config.toml
head_dim = 32
norm_place = "pre"
positions = "rope"
init = "normal"
init_std_o = 0.0
init_std_up = 0.0833
lr = 0.0106
lr_mult_o = 3.0
lr_mult_down = 1.5
warmup_steps = 200
seq_len = 1024
doc_mask = true
dataset = "wikipedia_en"
MLP neurons of a small language model. Each row is named by its layer, matrix (gate and up: input weights) and neuron, and shows model dimensions 0-191. Each number is 500 + 50 x the weight over its row's rms, rounded and kept within 0 to 999. Numbers have three digits each. A neuron's up and down rows have the sign that makes its largest values positive.
A block is one neuron, or neurons of one layer that tend to fire together. After each block is what it responds to, as a language model described it from the Wikipedia text at the highest values.

L2.gate107:517564466452459486545572494534528434574425593560499507584430440514476574429458450532485535476492474604490446451436454450492509544552446498434567532537490470509490524410449446408493523523477582509483449458476541608487431464451470564566542483425551482464463521518576361414469507467554530462589451492511538531464578360523459517441470428600608529573464551477408513568564467514528523519469533536486513547533465445471543511530489504503514564572500451481532613531567440554525476477542503461507571443443467499523490518534473573578592473532516493500498399467486581538543577555499464473
L2.up107:578541504512546474430489561567452451599578511508520497566477513459433478519384390552434556397506503653532472432548507461473503460526517523503504554479473503473432519462474554542465494463514501518423499524517459474419375504608509516603510419433570500478502392516435531501310521524494507476559484482508453545493537528568475482437472504549425461474385467429462553530508471521531517492491474415601489575493487490482452480529517437525479469530514492396527497468477478569500502468513466449391444492579479509523405592474550460475493458460394557508454529511493563543496454494494464478
L2.gate109:551563481496441520564444433562465459376439421428514465462539577443479517569441462540585443471520553443444549498520507647540554543473472526529492495541481492577473497568476520481501486526536459590437470514515427507448500506512470463535606506497488569553520526529453503468529563448450435548483440546484505450487539548516570579423498526442464483514554576549486517511491372485484527546513513534435488458473551408443505424415486499543522601459523394465566527431518490518480512398533535520461542501538416495479472562567451372456510412520536458471602533479587480607457452535419486447
L2.up109:523516503446478556546504429601514492553469534497510483517497574519571532549439558499557421553613487446492473525478451544536460485421401546481466483453415484507555562483427558454486554562511426598514528534552486454437543417543567495444533517464438525566464481429491493506410484532412471545490485587462505506444544543590450431496517523385456451453560486494506509480502475522507468523492588431455455541442452372495614372471564396510539504546479463441530477561462490543578524401517456490628499472528520563481508516469392452514565489545515445540511433482491522595495536554444480518
L2.gate158:439570605442467516513574516493604414526431525517526640435465448539493495553505485447556459515546508622439496423441438459561457517428519463471591517376532504526464496454471492516446493575513529527478538493518512419501538460544474505573456448575531374496550569510481441461429588555507469493512593580483516475566431425490573512527491542433528477465484485506561548418539480508530564504534538498445511515517552517515461519483514565479466417547529580393470496463543396535535463496503566463487517474617490499475504519538573516396437546528458496483544435496520579411466528603528563509
L2.up158:502617554448467461485611488637557464489457617542599553460480377529553563516539501554450597437550491557533406478516435564537386580480559471483469529476502502554474553527523485524462521520540519529561500541516510463536560493470522478506387459555468481534544565450500472434416549480526468470581519597484534498486480425461544497460426566580530447440490495534458476486415535498519483511462437410474523518499582578451457531439487599571421504562537483537394506455441489496494500421471559423538400443509436507499480497557578513451515543536526513544486445513498555441510443495557536482
L2.gate209:468487535389421491542483507555508474591499489557446485511477559478544427529501417479563500509538508534480515499464534537471501557449544525550516611493528533529481499485518519529570554492512376600331417498497419530497502492481504601493541524426540479557485555480494400504456571454417461644483475458521444518511545480490516435480508486559452503400485393541497467480472440432579521552397561578471466538506582543491496600409504480550483525494476503473547418418527531514478444412526525470469581515454511514514493546514429524487524399484462540420454479476448550566421575596512514452
L2.up209:467486549413532560493480543551567551498461512476438483503475404600470539442410583510547375531487423475438545443490444443555505497380525480481508525533497533539501509503462521468511546413494456534558432450472515483477456569542530575430487428580572571479455580500482521460396489453477522526497494557359513496495543568419510527482559525481478526467529447535525483507516518542536539541411536546457439622490585454482538403479456456472538492581411520450459511451513437642514448495570500534515463392539492566513499468486522581500514423524518481478434573437491500486432563467599450452
Responds to: Early word-piece fragments

L3.gate61:595420477508418543480483499505498452548436494460456494488606439565557509443568486497528462492566539524490535502480512444421572563534547500510484552575383559538480407478518538514447561497529500516441515528510527442597558490575457466529520428544461421491528543454502532472468588542425416466442487450475608530538433517496394524579554505543493515395493576497543491558628529504490489562396414480461544489590505512579522559594551490431447516470489434543501500538467489469553552573511519543508547555422509513425463500500478541495527519474347582491514475448487526439430487565485571558
L3.up61:499539446516508597432529495516435573481516472450473547517439447585475543549572423489497510520469500509447412428439448539420528480539435454497500483507528518545469358501462447476491518519408491476512591498533516587533547463561393457457515499536480524538484473516632423487516507503606542601394535493475583568489480528421543492502443524507490460513478522513556472391455508491510566552482592544432489584572431550475587486551478475432510478552498454553556523463493531551461481426644405456464412507480524607557471486434489523427551421503403467466507474517518460520461538460458523500
L3.gate77:526465505491590490581519632423403541490590475448515537550505438455481505539490538593545579486481518476470507376502562520406534492547549530451569433525530527424493575516525465503480496513466470446520449477504457533485498578475545543487501478404457510460511484408447456455529522420458512474564613465478401519508478566542486533445454412484538444451445497438552555501474435471416460526454457571559468480469532576410531550593481496529499589425522483481494479540413516410492482511477515536364429403408448517554379503498557412475484527445505526517489501489577527548464550460504524447
L3.up77:445440503458424612440464448528525455454499487438507558513435414459540525441530521521429510542568540533452525465451489583455511498471546526487472556563497463519509438459525548463456545479490555450481450517579553547508558473519461383410509475537442494587483470446453493367482501530506516553565639468596551486488467631490559389529566516534582471516533468502459503502512471505451494483459500451433526531431509472515496550582552533478488459510523422531529514520547568449568605441528422539546478478501506406400503509503434548488522439533371537545415484581577496570400499564519495532
L3.gate199:497452496525440517533449571518560454473497583500554491482527459425523591483564570532541413445550477478430488459540495465468538520542478537413525505517484578569433518439534594574430421467528458541447438515415508516613512484512477481563408501519412543566571581457448562578443459486448542565438526466532460408434532538527495494476530493523553444479543488462468466464499495529432619495541513474555493504510460475430490549463514457536456566431467416512591413602568593482545552416491544505506567470426464571392490533416413509458523538417542393488439497468496502492460469535459508542
L3.up199:578420534497566567550508473505512468451494520396469549530456405376513554492504524456546460481507474455472492523441477463530569517554481486413534517497456520518429541485547488462468466446447512401472448476564551422606495420532596585503512431537449640470488476508557484516417560472444546514508457492542449510499449531451396463488512530561560492525472516467422351511516408504385602444592492531470498471522511437581517521581507450572516503407474534587522544391498445470510476555493539517592423565396487533465496507439473513459521497436455461550504495473552539506483510510499445514
L3.gate201:481446586447567399495518500558443546376498493506508514597514503456513443516461443461494598472504419515483485474617481499521477544549495478467497539533590524423492534476469468454571491553508481542423503496386526416491476497417478565483471517470402476506497568457563438515506457416517576571466450500493406526560452559542508517547612453543527591535507591481510551470501479475449529450582427462559468580490493490484453537466480484442534563378439484465571471447387480543486527478439554506559487514489520451475442565531423546475555408471439425419408489462507532505520499540522373521
L3.up201:565453468527477618483437509559467477470403523480571521483483518500593466537417399484525457550459491389440500487412542505552578561465463462518444524586470476495532423452585552566583542493499381510524544590546462576594463455578474453556501590490538547529480484505476452476547519527461500503528559516579453519395555616536466494473437502485513446479513616546629422556520500460479571546497427491433516495466511486567486444575528534490498517510523491511425531558475484451516502419466461516376472486507523424577520551557505469447468540536532556525528525590557463486438491545558543495
L3.gate219:545463565523592504533568440550487506482595549461444472585581540599531525519521417522576529537493471531504629542532474515558571564522447516496555526512537504525465505493443506475477441461479512451479472522534430466482536508489485552411487412457507515470463496591470527489481489540500454479440607544486450467486476525389436499432492502549475535492503465478493453598522524503546517513507658510491528560527590388564489469626491422385460590527527503542463432498521522497463589437478530592455417482488420535460406525413509608459536554570514502468522458435517551521585532465525430461
L3.up219:456546498545463521442531553503529463517417454529552612526565432525548551525468431584529470496546551508418514426471454480430499576491450470548405495494461509545435465526473550409503506447507491425501526486548505529530506467495432508426467510471559496538477405433488600535511459395545449574423604425573406528456423514397473464473514486516444556516466505477483496424534436508482531474463508501557670540483501501552470586528540474480459528512462477528543447544470522450448540487556486575484436516558495518623538593557424473491571427518409513520542489374430427443548479519490489453
L3.gate235:598464476525545556555504538569541519611572500434514508480478478514462474478479545497445516464475553513420531536461481468482424560453555464502449499483438447523478472466471427461492479616463572445482520447439521474596474524450477524376582434486437564604511640493564509480476417483559494508478506504548563439454528516537536486476489401439575445522445485534426600522513399537408490476515466462502490484556510515492562567513538486491477489531509486434527496512616503519538489449421499586509506424502525429567513508506527558610571517446439570388494426561532507550567490540478387411
L3.up235:558444450594484504492526454447543572464537447474536491539538531472612466440494380445517479535606476467514633486523543437529516525454469463591450374581571528503487455479469505485532486474610490494589485506467498467464447436511530512578529527478524468553464502454484550579572415510467546510439475492551517543493507479569546530479558560472562541360404495424509660494511411472475544478398477482502546468469504532503510505537520519475545469449600479562508474505482494474484505487509504484518575550492461403481553447596573522464527441586529528526599529536543524572549407514420515526
L3.gate335:514471554556443547510552567529441512526470443423419436517518463501461512609432535564490518504490533514441494547432530563540461609479470490524511452460573460537531506484516494525501539527401464444433506586476548501450540489586496526552539482615521432535642595425580586484590530556456482461470447543599577500499555573417533465507472445498574551490504480556523464519467462525467424524476577581419519510570546499518487543513512448489450468511415466538561475438390555421456511497463509512526436487497598506525417516511461445409551540518481465458519503544540656412515504531490507527
L3.up335:523469493431595438460499603601487476500564516502516489483517524594461484516532448352509426482462493465582419536476473535508460498591435513458553493513501508507507415535493450487476481453467566426354572464494478474550478542438497472434486475564589525558537380495526462496538482538527446512517567429461437476544530460436506487418447404478480530536473474458504440535514507609519492524418477535565480459512425518488514522517597540540495401489526461491539433482485442595482523457482553484448495614507563486551449564503551507559590447498452586464432396486451580564456458572531437461
L3.gate394:485535490449429532493413547474500476569479467479545453504467518532516520566528430522494367530574454413511453423530550480417449544548508501588437568441518505508523509513445609413514498423552470458466515562553422541486513474538459528567552579610500440449486560473540507461491497493524424560565539456534444516453432582601511535419508491459506520540575497569518548556589544501563515577471449448525471406514557432474499518492510496463513407485471458476630520530552442526550521490551511540455517568407477480582521604505404465561542494411474537480560455529559521520498591449419450554
L3.up394:506490412479532456442389431541512513460590479513514479533486551503401569467404539427465447462550514499572435466561444461557588528474519519533566539532517479499511486458509478498443511437518515507516423542588555559494482502486465522486527469616505522485479526606489575599481536460574508432585589539482537452454512488525516488492491517457565474511411532510459618540548608539494435461531431540518525528598572548442485506446516493502509557456452512422505577553530492548520494537490543445475484529545552511495632503457443580542501449423557511533498423487659611497481459632519499482
Responds to: Mid-name word pieces

L5.gate88:456525486457574434536516505504584495543381473563559498542574475521559533473497388585507448517520503487567453494496441491490466440499537510590546531519462494526517502437486517468539485527478576424509525519488522490494487500536429502515502528538502499520512523521505492517426522464469425423460528415512415444427586441474523447483515564519528498428408579507548511530548485609418497628600371474522485506540531444503563587521490516568435454509532525463486487490505536568454487487486542533650444501543444513476538477436475642581535477378395545458615434486507548500488480486435394536
L5.up88:541418390532521454504412477458530588516481433445377478466487509485434406498560560424513507430471465582430522522477567585465627542451499539516532512560484495427492538658506473445503459435513487488513416455419594485503422555528496534543450497477469474477500562504510528506470565492587509520556513534475459481529522513561486456494392526526552525504471431535419483586450553526467556493349545555496519461565526547483617521492486452506472488513488436522592438547538471454522570495512517543446461479500488493567564526545486486442463472448419505494483490432417445415430491450566427442
L5.gate281:519495492463582455482474497446508534578482494460462424482501534428541529461518448491425486411523433533473486457581449491515525475437475538477500520498442457419455485511458522537456440430564506527505556561566608433527435488489449535627534571419464532425472518516480555456426447544465583497497495435494504505525534521436512302413479531461532477499362546479459476542475575500522524474506372476493504540513504459444597451457499525629497496495513498463486491582488493531553488489456539489568496466472536513535596507404477558502493420476428518629454505541537515491561441466392406537
L5.up281:513453491476562492506485514413548468525505449503499432523423425378519502493529440522483471452360439600472403456591483538494550432489498575434431434508470481447562451486556522445433472479519482597532495553525545489542438582548517565473529446460493536479555617533525524490420547593572546501617541447510476455488514558497475470452515582424512541488402594524541490560497497509504619541456403533542421513566433472426639464550510517573471539536482535525477502495455537579495535519466464475492505547515525455585470493522620518594484473488479491422469464469558488545508488538531473498
Responds to: Mid-name word pieces

L3.gate308:487477469413463564465569449588469454561547538395540421526539472442586521414515555512443477505509433549460395496449518540562428491434473453452574585436490482514457451554523486502438455578483544476484496544496488491578481517557463492548476534425436438469442486547480485513584573462429460459419561531500537515421566469482518461582539575622608513462518525531481468437485526512508519544576577409479553408591585495526528501469458480456497519469481497522542439533590513422507480483434467432507537521469606517521590481477506575433437540491554503438533518540463408410453521477585485463
L3.up308:520484488529475450547524529439505537544539453439460459495497479537511491471517491540529506439478490467479486504554431509452411434469648572534456464486463502477551569564533509554503397528479522560429493511429484413577538450475468556428542578530454471512543582419494492579459484477377412525408483540551550596478573472380442499493512531470494561477520501461493465504403543559440517487485416499528521495409443520472474466486397440484591421395451535581488491458604534494531496485575470419515454491570571529575518554521471549516514394463539626455461484517524498409501460420504534507
L3.gate312:488446427363682477587463487447497505477458533512506539522525488428451426519485417483460468346432418448500520504464552552522526474469548530443504585472513410469502445537504477518535451496621384433520490424474381448366472528467560380558548465508537505538480533496353496539492514563506508437476482491477473557450502515454488427487501479513534423466471470537513431486491465434509523605513454477523483500540497500500513585474485515398560486505498533454477471509494504497437494383546486460536534474506389536513533487519567453531498585481472475496490506442510536588474482440498513461
L3.up312:506491488543598552575569437578472536499514466435562560499492560487487455469433416592458423528472469469529472523502481541592645550535523476523559442580544466501493494530573441501495566454552548438505516489465529475520461529456521484584491475501534502449540497520470467530492524504533333428441483534477405481565538550495398562498591551573501577500474494558456546497543444506452543515435478460516412436492537545377472524522524391496449568538412574535608468451460519497452385446488432484502424450593452488514522463557546425483486559494450450434518547563437510505485480464509496532
L3.gate320:569512478533520525400518411505482475552501454528530405493524529498474474551436525592482517467428489488588509453473455567558522482494480498510455573562553482447464534493483405539521496417487494450552511478594532446560461459410480433394429521582420466530405467516457410501425534484456549448552457522545467437471486585417502506435462526484493380530473561609445493499404477526488461511466503469444539555486445531480508563549400608539496530408509467449509441482540485560533505412553488579582554434557462523536517559479540599490508499517523543513587475513554601601509589473509536460
L3.up320:516441640524425593562519458494569513503492504447455477519506424531649473414478515568511476525441405493476567487554481525484505489531518537546571461485535546492413468491592458497479512504363458526534443524517557435473534487478450385430602674494543524460513512512500487576531433552540446604528556488492630455476488553555485432530502453498500484555469429494535485629483577461489479455489477479561511515501558450452531447574496487503523463505409509464510492553426543423463452488474553490442468508482487542511474494526505539423384528483529514566463478539610530512474452557505526472
L3.gate325:493544557454504485578544460511421440572618528480451429576501495459541488442524609553648499498534474466456487530583547505428568546485462484497511502495499536498455501429471562538509451636499447481458469570430480534540494496585437389533498504525520548563425479520549427427435428475522536560517465501502544510500493582487488519377576464529452574430603448541510529499395458529580467435490543478502510503463457486484502529542451453526455557460480457476503478502529484446524580564450526531459544488408559546461472512482547513550513500598612469545464615442521494565597466506427487434
L3.up325:455428593425505465574564467576435491559488574539481563486530440557592491548512562444466497510480421457522468556510552609516563438430533460471515576447526463351542571533524546443387467507449449536589458482476416459546599461513475474530493467491479488582478458538488522526515493443450581533561597495478490473514533613454529507553480515531531472502543573468552493493420538467536456516543524494487505570481545376505518535533522511451599543496477472503587396466546592530558640519512486516527547473487614443505472474471461453554443543514560489507478482601419508497494478501545455515
L3.gate345:529480573483464572398556557514465486502432484564590552471526486459592518583438538582568473529554419496499575540476499482518472491600450430571585441463540514491599505483543565507515546442517539538505492513529549564533562518501381522506539499488505526446450529550597521448491565553522480537533496471440470442416534514567480539479438399575550449503485438492495527549546504521495520407505584431517493421426387513491476452489445464458497590589469447534505474514604443516505531531533492529476428492497543432458506479521446521463624556444438492400589499563470457602411475451456518463
L3.up345:539445451504451562516495449423480561547453522506514473555524446462549554502542497558477474423635505452444549450501458542530426504523499451529557498567499575497541449472553577491507440448450458454432396514426611457469541529508474509490601588528454528548498503419511486521479526502543500589505520498496514466369515453462490493494465529493462484448423512531494498576518475509458582477472562456560448440457436422495429532536482447511395551553574439436434527577565535443483532510526486401519458463471615510468547530415482557522498565495563544380513555491565474514369473499446411395
L3.gate380:513473594513421622521518521463550494509465517459473440486548485521570476475548444555584491411527427490455464548485393551523493582511566484558487438383521475505478508402565489520451433543524542471481442527491483463535464502531447463458548596543523511499436525513449435489437561435481484550476539562445573490376601427519494541552591470554459521424509455524575470521416422478550502505441477463601509541541521536462529523397454509489564576434543500421426501548483471524565553532476500402408452412515454477497463518486515519410521551539391527515439591541497496479450486529516409541
L3.up380:476491565474549542494504556466532409523468611497559416436579510471540462502492532510529471518499429435500515439460426495517487548539507472499468525514527532399435429546544567593502424536510480390420467566505484527611544424452535460464502488610542554585396505535487385534527565497489439557518437465524457506556519400451376433538527396491512481465566500559607472553526498519560480473541462605484461502554464466492551513500488575437559530447505536473515528545508482513545518476519459476466477395540497447464564434459529539431364526454515526444484566564511501525395488573508482527
L3.gate386:476498555421465439633449481553469538542531475561490570462459527525596491499492464544531540492591476453580474448519523451476520526454503521583540515456534452501567565566558490440523490520498502498475447563454385573519587469511523566566497570501601409640473596452440516510527473605525479534494469501526568607424594454506488527585506503491553477589559434520430520542497452468612468555544483456456450513524510460543544454439497560500432503429465480481526524458432442468487520392509543512495536458503533464473622566490504438494485552470576495491484468498553492505581483439496417607
L3.up386:531511538572535538471599514503496436503504485595514444513558576503454448488454549490491598418498505529535514434422517541541522451529509499475555396523484571495479498495515444457474578512494447440443427494380441451444438482522517554437422418468505507502474461454470515525472543495521488553456548546430542547518404543597438488500465524607495489472557477400527468547510472468472534460429624592461481466506567492509566419577499459417568563492511484523422417498515581458503514467362494423443487470570425494460403500475551544548475509576551505454460484522571381458525520567455554456
L3.gate436:443453488483509460540542564511559466519520420480478476509552517460487470525446475490531397509421507440511574571541548568550480569535474469525607416485576581556506487562492585439536591508517499435454526574543392533576513423511451602476576482614527489559499510484523457362467508544479508518477504433486526531471517442568542442544467491512561492524429502511582516512542516529386489529547542464524544579389482569597543540463505454581559513523610411542481528444516505523524536503489378492493509487557418483499491498440434350551501525523501504529547536475478546480423556533573493480
L3.up436:486351513448514507578541479499567469486431535495450396543532409522625552509462508580547501521452543476429530534522514400557568471476481477516388518507539534509537577514589531396528471504434497521533467481506438583464440509412487542406502513571457472534502475546464562519481535488448519554479553468460535592537549475466570489531461551542529470508538397490554541429483450559521509485468644472496525559510514485522617456420486527464463491479515485462436486439455507558528595493448598563370501469504412517501462413464497512464471498405492515465486598484495452538465580429466469503
Responds to: Mid-word fragment "is"

L5.gate177:563509485502468545470539546470365525551479474498415453530495550486534460504420362610530508459504483504535489539531443575515510474473531501488483468408558445489430489454581507568498502581510555472524546361553470458535470541605530531528481510500543569465575481515513485536510541463532535454521490574478512594517502408521440425436488467503495437488479507485518439473478351456537502464453485481535413508537455541490510589433572546462423544592396478594488502438302533540532487500426483501534492519514501492482496517513531499390498514428462501575477484421574477436567534463449508522
L5.up177:529446559499517476557455551445528408496462482449413409605554439484474579494456500545416550405490487476493506483418470544495375492545532623440529499442495491427555486512430522542474507497513509509456388510487527488548510472515485616457547545503471457492472533385490496515493502589512553544420605538535623506520536495560514524491454472491501530490508506538427522458550433544527510429540479473459506399497427466459422424512512553488481471515541502525429502501375511440515489530516450486535465547598473566468494488524588410478434474473438438585475525484438408501476557556388419583
L5.gate272:522643621508464645460448496517483380570551519571448499528587464426544453442541452497514485576538489418493439401409486516504512436553539478481577506557591607453435547492527505507559499545551508462533483532492447488483487591533502519401462554528453477533472555505522449386568423507431543468398511458496439478556418547398432455505566530535527459448492473501597508517546462492474530525524420562534549591488476483471478494479535489500540563457567515539447522475486436510487566534411486435591502461509468532502459588469561515484583509489509466551562464521492505452487482502512561558
L5.up272:501434461494550482509570460520520536465509440542513464444511492539448511479451424533592467495453490462464527513537401643514442463402562499480492483549443455514540513548524515560507539562626530534529495572518522491427469335483487490416563468498533542458512460460557538548478452465422477525585535495555475485454522526524478490434512493501463616481540583562495629545463569511458467526505474511522522545554550419415477485527478511525411541416476467471500575458427434640515468600512507477471500401437461525455458474558454473479470540448504463395560469483404457601534566495545517461
Responds to: Mid-word subword fragments

L2.gate140:525410464585536491480504490487444541498517464524495486467513533397609425577534503508505553529477546498446436523483513386445487464479507435508480509617577510551462422593479428438585509485418458523410506581428541437510510571531481458534489472558530534410530499465479473554468516497488495532410541495460484515580505541469497567519507471534539424526506499476469413419516538490521481557622513512445442473518480499519550439541415449474533540466461494517404595563541591421492477544511457569450550563525598410457438536513508495469472514536464509501498515563414509531382399420462443370
L2.up140:565517575529511503550519597505556503470526490533472501563520533479537448590498499572449543456411557539451542523557508477545641558532599425485520539508419619498540516569495529460500503508562472474462478530476500439579525499445527475526459537550498463570373429501438539467501387509536531432559539485508551598440461422423553503428557495529544425490524428517459453520498454605586461439511471434597491501467531472466536495507445530556530465514506447512578482506406533467545496441457499498374497528564448431503476516487412538480485406560481459436553440468532458562522452493558624497
L2.gate252:441532515537540512409517535533453522408550449437546612588477464534509399544446467483442471411531532426543555460546577519582489540451502464494495451573470482498525468475499551541497585467523524542615560473464461507593415441514417593581455477573454427484568453430558569577518475541550487453547582595492511475475548537477443554510540513511444455477457539490592536488493519479492496465443448474494491507413599528545561492467489444495503520541539458553494480534469496495473503456550612427508544530569527434584467444583470575572510538407441539493410478509573489565561480528457557576
L2.up252:483494556505470475513536530518435614540490473471561553483547437462460452631508526527476452428494531520560526444485571541528409470547494448418488475495489439542530467389517576507454494465440468481554478486482502446440406435505430502598506536525504460514472451556504517538405482506471479502519569588498404594436545489399464529481612550434546540542469534461479543442579552538517503506494435452396551452441518470568427491512530437515521514471493482403482411554546550544514484457537543531494490547619421441553465588542491521423525560406523571509477461566579628517477501526554512448
L2.gate386:462598465514539520564465549525483340453431482554482543458516553521560520527491461452470476546592530503444434515501542537569412480473507562509487476548393443561527476546476537383516475549447533448546469527520443565506449483638506575480519539525456462572532511391476486480482501498445547498488560480523436493566521474571578545499423415556501561552443533480483461366572501439380552514499384466465474530454502554508450459450523554536476465528566549542488435538411363506566513451489520427555503560442478450497482550490526490394503540568522530564492484467539490522470503522449505566
L2.up386:498538541530551512553570423443557521530451446475546558486481432444483555511399611451459530495533498397542498456471460509582484533430510538468395465549541502478478477481512409521428462469405506439544427548532471468445462490513452550422583577510430548495524530461554630618535483512382560488401546586370562461564516541436497539504525526499481483459485563523553493502522518495401498451454475427471551440511473499456524515389526557490464479557487527458536477523437590522517581614481456425474431478431514592466536433553483533466506533478444460461494561493546565507528548503480500497
L2.gate452:424552562481485589393530607562464475535512535561500565563460516502476545530385399482458489520570470527498476519538524543604503554497503390470540478552562502478556504596495519408474525497526492420448428551571575463523489510575471601443493521479545441512521424498460489503524504545519542542477432523519496539558506443432526444557488525569526490454485493569492604509508552462527484588674435510458503562399599532564510554453529525456496409523497499474514452401519561519496449468545464520415461570550527400530465455461458455448562470497498460495539457445458537488594547516472512568
L2.up452:504441483522468485521336452563469521466475534568451510540514511531479481500417518429506468529395493473498550446561463462416400530443544462513505510544590398480496513455458512446474490403454479611446492620559497566534532495501420587482395494450425449551591493532525441485489474584554463522487497538538519532492546508450511449449369529546460449468519578446546499449531523351577462464561479520487487497506527513587493456469395561473465404459525478414491513470579497441552523505460508499492528544467533473575519447531484583417482506624547534432455487459463497469507534473487521528
Responds to: Second piece of capitalized words